Part of a small language model's weights.
Size: 4 heads of 64, MLP 1024 tanh GELU.
Training: 634M tokens, 4834 steps.
MLP neurons of a small language model. Each row is named by its layer, matrix (down: output weights) and neuron, and shows model dimensions 32-95. Each number is 128 + 24 x the weight over its row's rms, rounded and kept within 0 to 255.
A block is one neuron, or neurons of one layer that tend to fire together. After each block is what it responds to, as a language model described it from the Wikipedia text at the highest values.

L10.down107 [117 143 136 129 122 135  97 159 174 117 162 128 126 120 121 163 124 126 130 138 154 162 156 123 129 100 116 121 113 121 138 167  83 118 107  93 127  80 152 106 121 157 117 136 127 122 147 126 133 146 152 144 127 166 119 103 144 141 146 142 117  99 101  97]
L10.down111 [166 151 117 106 154 157 100 142  63 123 103 125 156 142 152 163 119 163 116 144 129 137 112 167 126 115 155 105 130 124 114 139  95 175 142 114 154 167 156 121 144 123  92 108 119 130 127 142  94 152 119 129 155 113 140  89 113 160 126 117 150  95 152 107]
L10.down591 [118 147 166 151 168 107  89 110 150  98 120 148 129 150 104 141 140 153 136 137 116 154  98 132 145  92 158 155 132 140 113 158 147 146 122 121 123 108 123  87 205 129 193  88 115 124 118 116 129  97 125  92 152 140 112 130 145  92 126  97 125 107 114 112]
L10.down683 [143 115 191 131 142 127 152 148 107  98 124 144 116 116 122 117 101 125  87  93  88 101 132 108 135 115 150  96 108 135 148 125 127 144 157  99 128 145  99 113 139 104 145 155 106 189 150 103 126 145 141 106  98 111 164 114 103 142 122 134 170  88 127 166]
L10.down783 [115 136 102 150  64 122 126  89 114 150 173 133 174 124 138 132 151 124 145 122 150 119 132 163 155 186 125 118 101 147 148 123 124 129 119  88 138 101 191 156 129 155 145 124 118  96 152 138 139 143 126 175 126 108 103 120 123 131 150 136 167 134 124 131]
L10.down862 [151 154 170 101 135 120  75 139 143  99 135 143 120 157 104 108 123  89 130  85 111 126 170 115 157 127  98 133 132 144 119 168 120 120 115 105  87 151  95 143 125 110 148 110 141 116 115 115 135 163 143 175 146 150 105 158 143 141 121 118 133  88 109 105]
L10.down868 [101  91 145  91 126 160 130  79 134 106 101 103 122 119  99 153 138 144 150 129 150  97 108 100 132  97 132  98  88 118 121 130 155 138 112 130 115 118 106 119 126 108 104 108 129 115 123 146 138 138 142 108 116  57 142 165 150 126  99 184 104 142 121 148]
L10.down930 [135 165  94 145 128  86 124 140 132 133 120 128 121 144 127 122 113 120 107 134 144  89 128 191 130 134 171 152 156  99 122  87 108 116 107 140 138 136 165 110 115 109  87 170 104 119 133 162 156 177 165 158 120 133 110  99 140 158 102 122 124 116  89 138]
Mid-word fragment tokens

L4.down41 [123 146 140 124 115 120 100 161  82 104 158 118 148 170 127 111 145 127 114 139 146 172 120 116 135 148 106 163 179 131 126 121 110 113 119 117 144 146 130 130 125 132 123 165 145 133 155 139 165 145 150 109 155 154 101 109  76 128 114 147 127 145 137 126]
L4.down242 [125 109 145 162 159 179 142 146 115 139 125 127 119 125 113 149 109 137 155 111 146 162 137  99 137  92 143  83 187 173 138 130 107 147 152 110  97  97 156 108 159 108  87 108 138 157 121 144 149 144 121 160 102 152  57 117 120 122 113 184 144 135  96 120]
L4.down342 [123 134 113 155 123 108 141 132 117 156 163 142 116 139  72 148 158 131  75 135 124 126 144  89  54 131 143 135  94 112 112 139  84 131 108 110 144  96 200  96 115  97 114 129 126 106  84 165  99 135  96 121  83 167 167 166 153 136 116 132 157 147 150 102]
L4.down604 [124 154  86 148 148  77 116 103 108 132 131 102 136 163 155 149 119 137 105 128 164 131 121 118 117 151 118 149 111 149 131 209 149 193 148 108 107 128 160 175 148 101 102 112 144 135 192 147  87 142 148 179 117 141  85 146 140 138 105 131 121 130  79 129]
L4.down775 [ 83 136 128 109 140 163 101 108 156 102 106 122 134 161  66 143 146 101 119 140 143 147 119  91 110 128 126 165 141 137 132  92 158 131 100 168 141 106 127  59 168 116 126 122 169 117  73 136 136 123  90 101 115 108 179 109 129 122 176 150 116 151 104 125]
L4.down851 [109 118  94 125 107 100  89  81 132 148 128 138 151 166 148 152 122 120 119 137 166 166 113 118 108 134 131 100 129 123 106 136 131 144 162 144 112 147 115 143 114 117 110 165  87 171 112 158 115 133 140 110 103 141 163 106 147 125 120 152 192 122 113 124]
L4.down881 [133 173 182 157 108 165 177 126  91 144 133 181 125 119 122  78 156 144 107 138 164 135 143 182 133 118 110 114 116 125 115 104 156 112 161 170 180 124 148  96 129 134 115 143 146  81 122 100 164 125 129 146  89 122 147  97 122 148 143 131 134 137 134 129]
L4.down905 [116 113 141 114 133 115 120  69 131 149 157 120 133  89 116 109 140 115 128 104 120 136 106 133 161  98 143  84 137 125 137 101 117  99 137 100 129 103 130 112 130 111 135 122 122  98  84 113 119 176 164 144 104 139 166 130 121 159 130 119 119 126 137 136]
Sentence-subject pronouns

L7.down607 [141 129 111 125 133  93 124 122  92 147 124 134 123 100 108 103  98 134  83 126 158 113 128  86 144  95 151  88 122 157 123 141 112  96 164 108 128 217 130 125 172 146  80 148 147 139 159 135  94  91  97 123  85  97 166 119 139 156 136 112 145 161  95 145]
He and h-fragments

L4.down51 [118 133 158 106 143 146 108 102  99 166 117 117 119 135 152 184 110 111  99 121 134 130 135  70 132  88  77 130 153 112 153 151 137 110 126 131  94  91 109 118 184 131 117 119 126 171 106 147 143 155 131 140  96 117 120  95 117 152 157 164 140 140  90 174]
L4.down414 [ 99 127 130 128 116  96 114 121 141 150 159  89 144 168  77 151 111 141 146 115 130 136 130 113 107 128 148 143 106 115 127 135 150 140 142 112 104 153 129 119 133 132 168 137 125 185 122 144  98 100 130  77 116 116 164 112 133 116 140 162 116 107 113 143]
L4.down531 [ 95 125 126 130 137 166  83 129  94 181 101 115 137 142 105  50 107 140 104 128 141 119  93 103 117 128 130 120 103 139 115 120  99 172  86 126 134 119 102 139 130 121 162 105 131 116 163 129  91 104 144 144 145 114 112 106 154 108 106 162  81 126  93 130]
L4.down542 [122 151  89  98 109 108 113 169 108 131  83 133 142 127 147  77 151 161 136 141 126 110 108 111  99 175 174 112 115 131 137 108 109 129 116 112 106  74 125 140 123 127  88  89  97 117 120 172 126 137  97 105 106  92  82 122 122 142 126 157 138 167 123 143]
L4.down584 [130  87  94 119 135 143 122 130 166 117 142 123 155 133 136  98 151 162 125  95 148 101 155  99 141 177  98 125 154 113 117 139 127 125 128 164 143 133 101  88 110 147 147 119 198 122 176 115 135 152 102 145 115 121 134 160 150 122 108 154 139 137 116 127]
L4.down625 [112 104 122 140  95 158 173 134 146 134 115 107 124 146 174 121 133  92 121 102  92 121 118 132 102 103 120 115 122 154 146 139 110 166 128 124 117 105 126 134  88  89 133 129 117 160 102 159 139 170 120 104 110 137 120 101 108 119 127  82  80 145  89 142]
L4.down732 [170 107 147 111  84 127 177 135 114 121 172 117 146 134  74 134 126 158 109 114  93 145 145  94  91 100 119 152 144 118  96  90 134 144 113 122 158 103 122 109 102 170 150 167 131 108 128 121  93 113 134 103 115 115 154  56 138 109 126 119 136 120 165  95]
L4.down1004 [162 109  94 134 126 134 126 134  93 121 140 146 152 126 101 109 103 164 145  97 154 127 136 145 191 126  84 128 121 167 137 132 142 120 138 140  93 149  92 133 143 155 166 119 136 114 150 132 138 160 143 150 120 103 140 122 152 130 142 121 114 146 103  87]
Word-completing suffix pieces

L10.down49 [123 119 112 138 115 150 128 124 144 156 161  79 142 141 124  78 123 104 114 117 111  96 156 171  88 119 167 110 128 156 146 122 107 108 114 156 146 173 117  97 138 126 118 136 127  98 102 116 142 127  89 146 117 116 134 140 137  93  95 134 124 120 156 128]
L10.down444 [120  91 137 119 138 133 133  80 112 132 100 114 133 112 135  94 141 151 124 129 117 117 164 103 113 106 150 157  87 118 127 140 137 127 161 136 184 119 105 164 168 149 122 120 153 132 124 152 125 129 121 127 118 119 131 113  88 171 104 103 132 162 150 154]
L10.down471 [132 100 145 118 167  90 108 113 122 124 140 141 151 108 152 120 157 124  85 136 182 114 148 104 127 118 104 129 140 168 145 134  92 126 150 129 105 138 123 104 146 134 166 117 145 156 135 132 175 125 170 112 131 129 110  93  99 133 104 123 109 144 114 143]
L10.down492 [131 146 149 146 164  95 106 153 122  94 159 129 104 118 139 122 112 118 192 141 137 143 148 116 145 149  97 128 128 114 134 142 111 103 128 117 141 130 125 117 125 127 164 132 120 130 110 145 124 103 115 143 119 133 162 146  97 134 144 147 118 146 139 113]
L10.down631 [143 136 128 174 162 147 124  89 110 145 149 174 137  88 177 142 100 119 120 154 125 112 154 143 137 135 157 110 128 162  86 110 164 120 135 128 109 136  74 104 148 150 107 163 145  96 126  96 154 125 106 160 101 117 149 115 172 114 139 124 151 142 120  97]
L10.down763 [119 166 155  83 147 147 148 130 107 104 176 128  90 122 117 168 113 105 129 154 148 135 128 111 167 121 102 180 151  99  95 122 141 155 114 143 125 139 104 103 111 122 116 171 110 120 145 180 126  90  91  98 164 108 140  74 114 153  48  98 113 119  76 131]
L10.down842 [132 135 147 120 105 121 112  95 160 108 149 116 107 136 104 148 145 167 111 156 118 178 129 114 145 152 148 115 129 146 129 144 105 131 130 157 175 179 126 124 115 125 111 129 122  80 127 181 118 138 131 119 143 109 180 123  94 111 179 144 139 134 112  95]
L10.down1003 [110 106 121  74  80 109  86 110 119 108 128 138 154 103 113 105  98 130 125 140 171 141 151 164 130 101 107 131 159 104 131 145 148 131 108 131 143 120 146 151 133 144 131  94 141 122 171 137 145  84  92  90  97  78 165 114 153  98 124 137 131 106  83 111]
Sentence-start subject pronouns

L7.down237 [110  92 163  91 140 123 119 135 130 118  77 115 127 173 171 131 176 109 110  98 107 162 133 156 141 127 129 152 166 125 126  63 109 148 102 104  82  83 155 117 104 111 166 114  86  95 107 149 109 144  89 110 106 131 124 142 100 144 120 100 132 125 116 107]
Mid-word subword fragments